Weights of a small GPT-style language model, trained from scratch on English Wikipedia: MLP 2304 squared ReLU.
MLP neurons of a small language model. Each row is named by its layer, matrix (up: input weights) and neuron, and shows model dimensions 224-479. Each number is 128 + 24 x the weight over its row's rms, rounded and kept within 0 to 255. Numbers have three digits each.
After each neuron's rows, "fires after" lists the tokens most often just before its 100 highest values on Wikipedia text that the model never trained on.

L8.up446:126120132169174108113161102105137106152105184076130125101133119155162150117123170132109096132151109141114101137097142130157115138137109124119135142148172124100125144121126141148123112115135122133147171132097135113148084114091091167140119133111173152113133135154144154137140128167115119122129127131126136128150121103134105109134125167156119095080175135126125103083162128091168111109142150177152138119146143129136166123109166065075105166093129157139090143110101085156112108166130139147131160126127157116123136124114112135148136158138135122166121144111101071127138143148110132112140113114119141120117101139135110117114159131151119142165140122130149141135110152104126131109114129134158123119132074126145124148154116095121119141138147141103090113113074090145170154128099125
fires after: " |", "|", "-", "ing,"

L8.up113:087138119090152089126116140164139098111156119136186106171128136119148156115116112131100168149088110137095185095138157172164089150085110094123125130174137140145135107155150163124097154172115124172135083134122156134131126115139160143116109148122109176105173127095172116077126146090171126124103117124129111141113159084109095125133142123114108139125137104136136109127104129116091114122153117123129125178123080164159160133125143100147151091097167144098148168121115064128123101120125171130137156103125125145116130153139157109116117104107124140089110123158130084094117121126150123154114149146160097086157158121135157074114163119115136132149131109118112081114086089116102090097114133147121133137125171170141101113132162096120149175112114115111135152116133119116104131152146148
fires after: "|", " |"

L8.up204:139130153159101134118092140117104122139095106134145142179141166133125095102124097116118091153144132106120166123130068127171134098095122104111102167141120158146096141135110130150102106135142132140129138153078130123132112135151131129110148076111137182160132121159115137109141127165122103084170125137139082156137167121136150109145137132135113089132128125107128104089146125129161112140085135140151144124076125148099139122128120115138134170121124099141105169121097086141183165148173164106150098112106098173174134129099133130116162130092106137147157115131088109127127162140167146118089130182155108076122122111136107161165113155111113147155144158129138129138117087119137130144154110125137137158129137151109142145113129126126145147115104119150132145083152151099157133129116133
fires after: "\n", "In", " In", " in", "As", " its"

L7.up2022:137129136133079150142123146117093108181129144139145148080118107113125089107109123123141152095102100112088156177119135126133105129076127127112111104126132138136154100111148095146120083134143112126127091085179132159121119116133168175154152127199138100136141087119144177164095134149113170124128155130135144168139102133113131142137131130162140150127119146131120086174116050164114123154151133165078111125137122143084134167120149107156117133111151131125151130077143140087105159097162138126104164132111149121125100157133095139108139159118127124089119119191124128089061104121146129144143121134140117105151140145151108110098135163121096153122129128189132154102122136135097128120118130126106126143142137124101150161154158141082137159142149087148099183129136094098102067123151128
fires after: " |", " had"

L8.up1853:106111078110113132127100115115115141097161152137129142137149175131192106118131116122120116089148130157148122139127118094093101160099173108130122161116118127096084144153163182137097072060142143132151099124095115161142198152135133135160123136117104107151102112146138121091107139134119119137104163135165090145162129117068141130118083118122133140114108138177128123132117114139113106132090137137102149121112169110118120135098120128138085124134096145173145155095102131134090131113115115104097133102178140145151152148127157111146124136149121108142092123048147144136119129132086140122122120129125154122093154128145118114136115139106109083136089128138126144114145152121150161140107093141108102147171170156194157158116147137100122100155138144135139129134107138118132133129096099
fires after: " |", " –", " —", " 1"

L8.up239:112111141150111116178122131111101132096099110119103131118172118140153157153137149139148136120097109142122150138073126124182129147152133133098165159173124117113124127157152144127127109128124124114158153097113139107113124138114123100161139127133093106144128141126118083149135123096144132138154088140091186166076108089148157121128152116101160170118132101158183070131144154123094119128161144159104153164140140110135162101165155126113132091113139139141185129106095130145095164143114095150077148150129131106116167154187144108093159092106138118130090113074136124099054118132107125108118142121145129101112121148113116091154093106140122115127083150116112112132109136089124150109143123080149106138110131136098116168143129110144084109151129163113153147132093129118114159144164121
fires after: " |", "|", " 0", " —"

L7.up1945:159112117143105130129142088110111094120141167174170129133111124117084132119078150124145106124136133138116139103101148169143104138096082125106158115118107114118118102124123114136134145134107108126117145091138106178147094103100154108129129124116111130115144136105146162154132160104126148097088157145115123167099113096101100167095147113093137093112130101130126134171111109157067090126157148103109110107159093117089082119110106132081118167175102124148150150148142089128154101135163140148151098127172122124132118156109096142178121117138133131120147121084097125092139102127137143156121120177088117098105136111095093125075184133128146175122126142148116131166116094133126098110119126112072150136178119108143141080109128126105170128190143136149126170124086150152111132121163119
fires after: "|", " to", " had", " gained", " |"

L7.up1781:144151143117133134151128077113084117143093133163144135168119130121149150135113103164085146131112154142156129113119107144155145130166091153129139145127121099133121095179125113141127144113147124148081119161148124105115088141126107094139114153157140114076089134141134127149158143106118105135119143109126145129152140176129107143115099096136134092110152115101086160066108100200151116161138131111095135070115139107165180130162140091120072121125146087161105160109107088166106134118114123134156129117122103143122154113111133105092150121137074152142132124130107102109177121142076171136128110113114162118147138076121101123148118111129114167146130166139127167132105098154167148114154097127157105137100114108103102139113118133127117096123144082161161124149173106122095158120099156
fires after: " in", " a", " In"

L8.up2139:141093129141086151118129125157108099107125110136104135156197153156104159137108130144123141091137167153166137132101155126109101118138123172124124131183166087134112134143094134100166124096129143147144113166120119137140096106115172162152116126127128108157148101131167144137127163125149173097153089111123129120163142133189095154115124130142131157150144135090148083143125119135141115115088143105114099074124152151145095145198150116134137128154115144153097104152138126120110122096125129080132135122146131133137122146113128127110119100147134125155136085104103146106112084096148114152124148133137127112158160173148153150126157089124151105145090098118137128114153163148122165141097162091165185084085138114128159116075136137107156139112119098144113156146135104126159121122117147
fires after: "|", " |"

L7.up227:118084153152136129103185163139116126113143133126175135150154142162146161115132121133170138148066162121142140140147130123106073152134144143147100105176122128132125146114097171114152160111160150111122137126134177121163119130099153123075105122123108142084147157120149120119095145103137123146141079138108126122150161126100090120142145087130136112123105159080107125141131125152104091102123100100134178154080108086100117111119100078135131113121166145158116104136090085141119103114145147109104127097181128096112085141135159091144094156126128073147130156129145134161105110112152086167110163152126165104137082170138107123139160094081148129125110116144098115106149123135118083153150094094142171131126129120138106152115088139107117121136099102133110156136110139118069160128118111
fires after: " |", " Votes", "|", " Red", " Yellow"

L8.up1018:113117107135130122118145112138110115151116157105148115150033089113104165125150134104123139141115105136114169114115157111148115124146139070129133128107109080174151134139100149112132106135105104132119114099112092122163168113125094120123107098063123088111101123160100105112136125142184154148152132126112136109106145109134153158144159113142140108129107151124145120098139113139112111094145141157150150136139182110079136131155079118136130111127107121150134158158084168151118128150145110143130148145148123106121084176108130110124143114113142110150127155098143125121157163129074150122094148149126144146139150117140118139123114133137094107144143149101075093160094126108104098127106094132142120099118175125146148184118150110112114125115141122161105116131121151097146140159142099
fires after: " |", "-"

L7.up2066:092160129094145085121131163151162083178124120141099073168121111167125135112095176130121123134097094150148137107120084123150118132136121147112089108138109096118150076096115080152131136117159126104099171139142131128136150128128144148164135145102121119148147142087128104099130101121101158128147174131063122114136137110159077163147114078089163127129138151139154114171118175105150120106153108159115125122131120099142146104148169156132118135089079140142143120147157150093094092113119132127143117099113141150102144156127140101144125150160076116106106132159094129166085087110162120154142100108133134123146081152097134120106123183164145144119118136124124133100119159114178136110138142089142179157108160101084107151144138115081128132112174118113134113101125113160157182141128136
fires after: "==", "\n", " and"

L8.up410:105153135110148135108112116176176116160111138110095149117124087118130140070125135142117131101137146167119141135130098160125122131138137134111095165124175087102138131085113132131117099087106114082094109103117158147113111114109136106144115061124129164104107152113120102104094164162143138135118136154131137132157127108106131132140141130177132125162139138109120108129158121137163145096127149121109084105138132148162107157094097097171075085128117161136126146111112100103144123122144085137161093123150142135137137149174164121109110106164133152127152126141149144194114129132162188117109147168127134110169147141113125124112129126141109135150131095102113128106111148107116115138118153113168144093126109114143131119149148124121185154152152122143117136184146089102130139156084120
fires after: " |", " (incumbent)", " 2"

L8.up536:148136163094149123122117095120118086161140110136141123127072126181122137099140117101131128107122145117144163111135112171153135094091159130160138150184119107102129101120100136128191190121139128112118123110130141161064116106132100125119129084126104109147123125166134141099086145133130133128121129123083098153130082121116106132136132116125085117111148159117105140108174155129139114113163090156160100157134120143126133109151111126136118068127129127117176147109106121134115169104155149137102155122132150149141165128143098122093166146125114137134108126130121153194120166119154125115091127170066128111152129124157149139115156134130086179158099110145110180092148107167097150155102172077081173101145091140167138144104125148052157158139112104110124132125085115152166127102169098
fires after: " the", " and"

L8.up1631:103128129128100119104129136204145096130102147151080124117126131128112151133135110136132119125141168141159137097135181112148112106112119130094116116101139151126120162095117124128153119139124121108170152176120082173166115146097155124124148093109124133120143146149146151108109128142123152121189110118149140098198132120109136139126131132126101148093118075101108150102162160116140162148114113117072100144149131146136120144154131117124127147149139124123073205117134171089140109145192142115128137101139120131138138130143125099138116135169126114122146124103112115158100125100120117155118083119137167093116115115133123150139157100111095144119152160118156144134142138123165117146135164162102120140141118134109142121074123135099126166121121161109141129127116119109135063105120112
fires after: "\n", " |", " "

L8.up988:135126128100113099162123095134103121104129112120180092093118134126146152107134099085134131119128175147110159133105154167107143155162134114122105145131132167116115119108122140121111142117124132122122108218121120154150124103087091137144117150166133117125116087091142077196149116129126126096146112115111094128110116126146115152144106092070143187109170101101110146090124139132150096126170139148134112129100102176141128133153117152128134148129124090120112127125089093163118129139128103103152078123100116124116139102111146106137136106147150174123111152172087121166167139127118133117120088111133131127109133076115157106163131145158120146085120133165163136171125108134140097157143120151132148129137119136167149132128141143133152124094077110138142125145108121157103122157153135
fires after: " Gr", "ib", " (c", " V"

L8.up1724:094078116167119121163124130103149138097157120100126145154112121096111134190146139123112122132148126128113166117097113142145133118126141090110122115126071153110138127091136134130133128116125102146141119108109134155152159131116137135135131128112099133096076129154167118138122128099152142130116190148112082142105131131097106111127139163086129131116103161138142102156150110137103123128153095124126162140137170105106112108111103119180111115149139147167096162141101173127133118146157146104135151096119125096138076170158078082136162149118135172125111130094126136138141120143128112160126120139140143163153125130149136167091103076134086147138092132119123060116101077097140167114124159153113099099176143062161124146148136160102165106127143157148107104130130107096126155124166134
fires after: " |", " Center"

L8.up2013:147147112113204137088108140147136111130110107120120150162153091102063143089114083150164139162099120118115157141140127102163095084132098196117102147135128130143123147126146123164157136097154147165108113138144116148143124171114139095127157116119138125145090105151129155166128126139131125176112113097077182155084144115101195146111134113134136165140129116086126112132125125166136102134107115080109160157104178112105146087143123109127135149163131175128085177109095148142109061131137101107160115156105161146144106115107133088122108157108142140130114147111172122149103170134164148168090107163149104162111086140155143130108187155131149132129122131113125116140115111118133104111171105142146099112158136128146137124135144110115103105162120148115129105146128132100131126174124136
fires after: " |", " 5:", " 4:", " 2:"

L7.up351:095121110135096139130122131144076092125145125125137145073117167140164135107114162115122124098109152133118121117198086113163110123132173126181113133122102111144127143098125141126137136117138158138150142177117081126107112141148122140122115194128152101137108150104192118098171152094125124125130107148144116128141150194167161131091124138162147170081093107141083125161178126101186129134136114121116101100126141170096128147131114142138143135135099144160116129119096097129126162111175134114141099134125095152113105146134113096118136119109142140129179110151108181114159103119135121128107153123149193140140112119094116137173123173148147126121115178132125133131081113167157158144106117148159115110137103161151100128120136127119140076138121086138097125137198126173136133148156124
fires after: "\n", " and", ".", "s."

L7.up1057:150121160143181127141154132126150129115103121098128115159099093154154102166105158098133105132128136161129116141131116128131123095141149083108107138114080101110092112126105109138167157118128105116178147167111128137145138137125155148125154113125168139145160099107107114162108107113127124110123159116133102104120080122111112133143134156124120154119146079112133079111134128145137103166108137148146102116116129153106179153147124096118129138107142132123072106081110152148129149139136102158110109122107089103141141169128166112106093133172157117114130151134160069130166122117126135118125120099119140164133093119126169148117109155130142118157113129148099139120113156108120147152092130112156084135143160176141131152177094135142115092127150123106116126151176146127111140134112109
fires after: " |", "|", "\n"

L7.up734:134159087144148136140136119130170171161144111131133135124125093174124149068095090097160128120134119100150114181137109151134077105136120137125122129096087129135116111155124134139114158090132166084139100083100055135168107112114072128152122131086145094131163111106134134167119066122083074098106114113100117113114120151108136139158129104177169146145099152140118105143146096144103116144133096127111101148154131156159100109151118127102139110158109144110146149148169096161125108152103149110119111119155146084139144150135124091176143137142135138135107130121109157148102132118127151122132168095183167109145125110150139068121154156150124106116169146149062148110096094182126112083135160106115118108126113133159162148144157103136138078172122123122071144131187135102148148118157125
fires after: " and", " but"

L8.up2161:106119117141116157134122112121120094118138102092117130121122132107080124140122147110153159137119135094135138163132139101141138156158094152106124109127145095107130144134134147112148155158119134108119118159119145127115130117126157096154093145164190163115137135129171162167132120144143146150145119100152094105117143107124132135105151105157106149105138131114130115129150106165123139098113113104132162091134164137168125130172141118155150150101113162096100171145125126156169173148156119160137144130096138145130115095159156104104125123123158139141124117143108116123123140164107104104150120104152125148133063140172124125130147128087121134117101159169129132139155128092115089142153136152134123132099159129117168165126141095063082169124158086133149151113101099147143138124125112
fires after: " |", "|", " H", " of", "elles"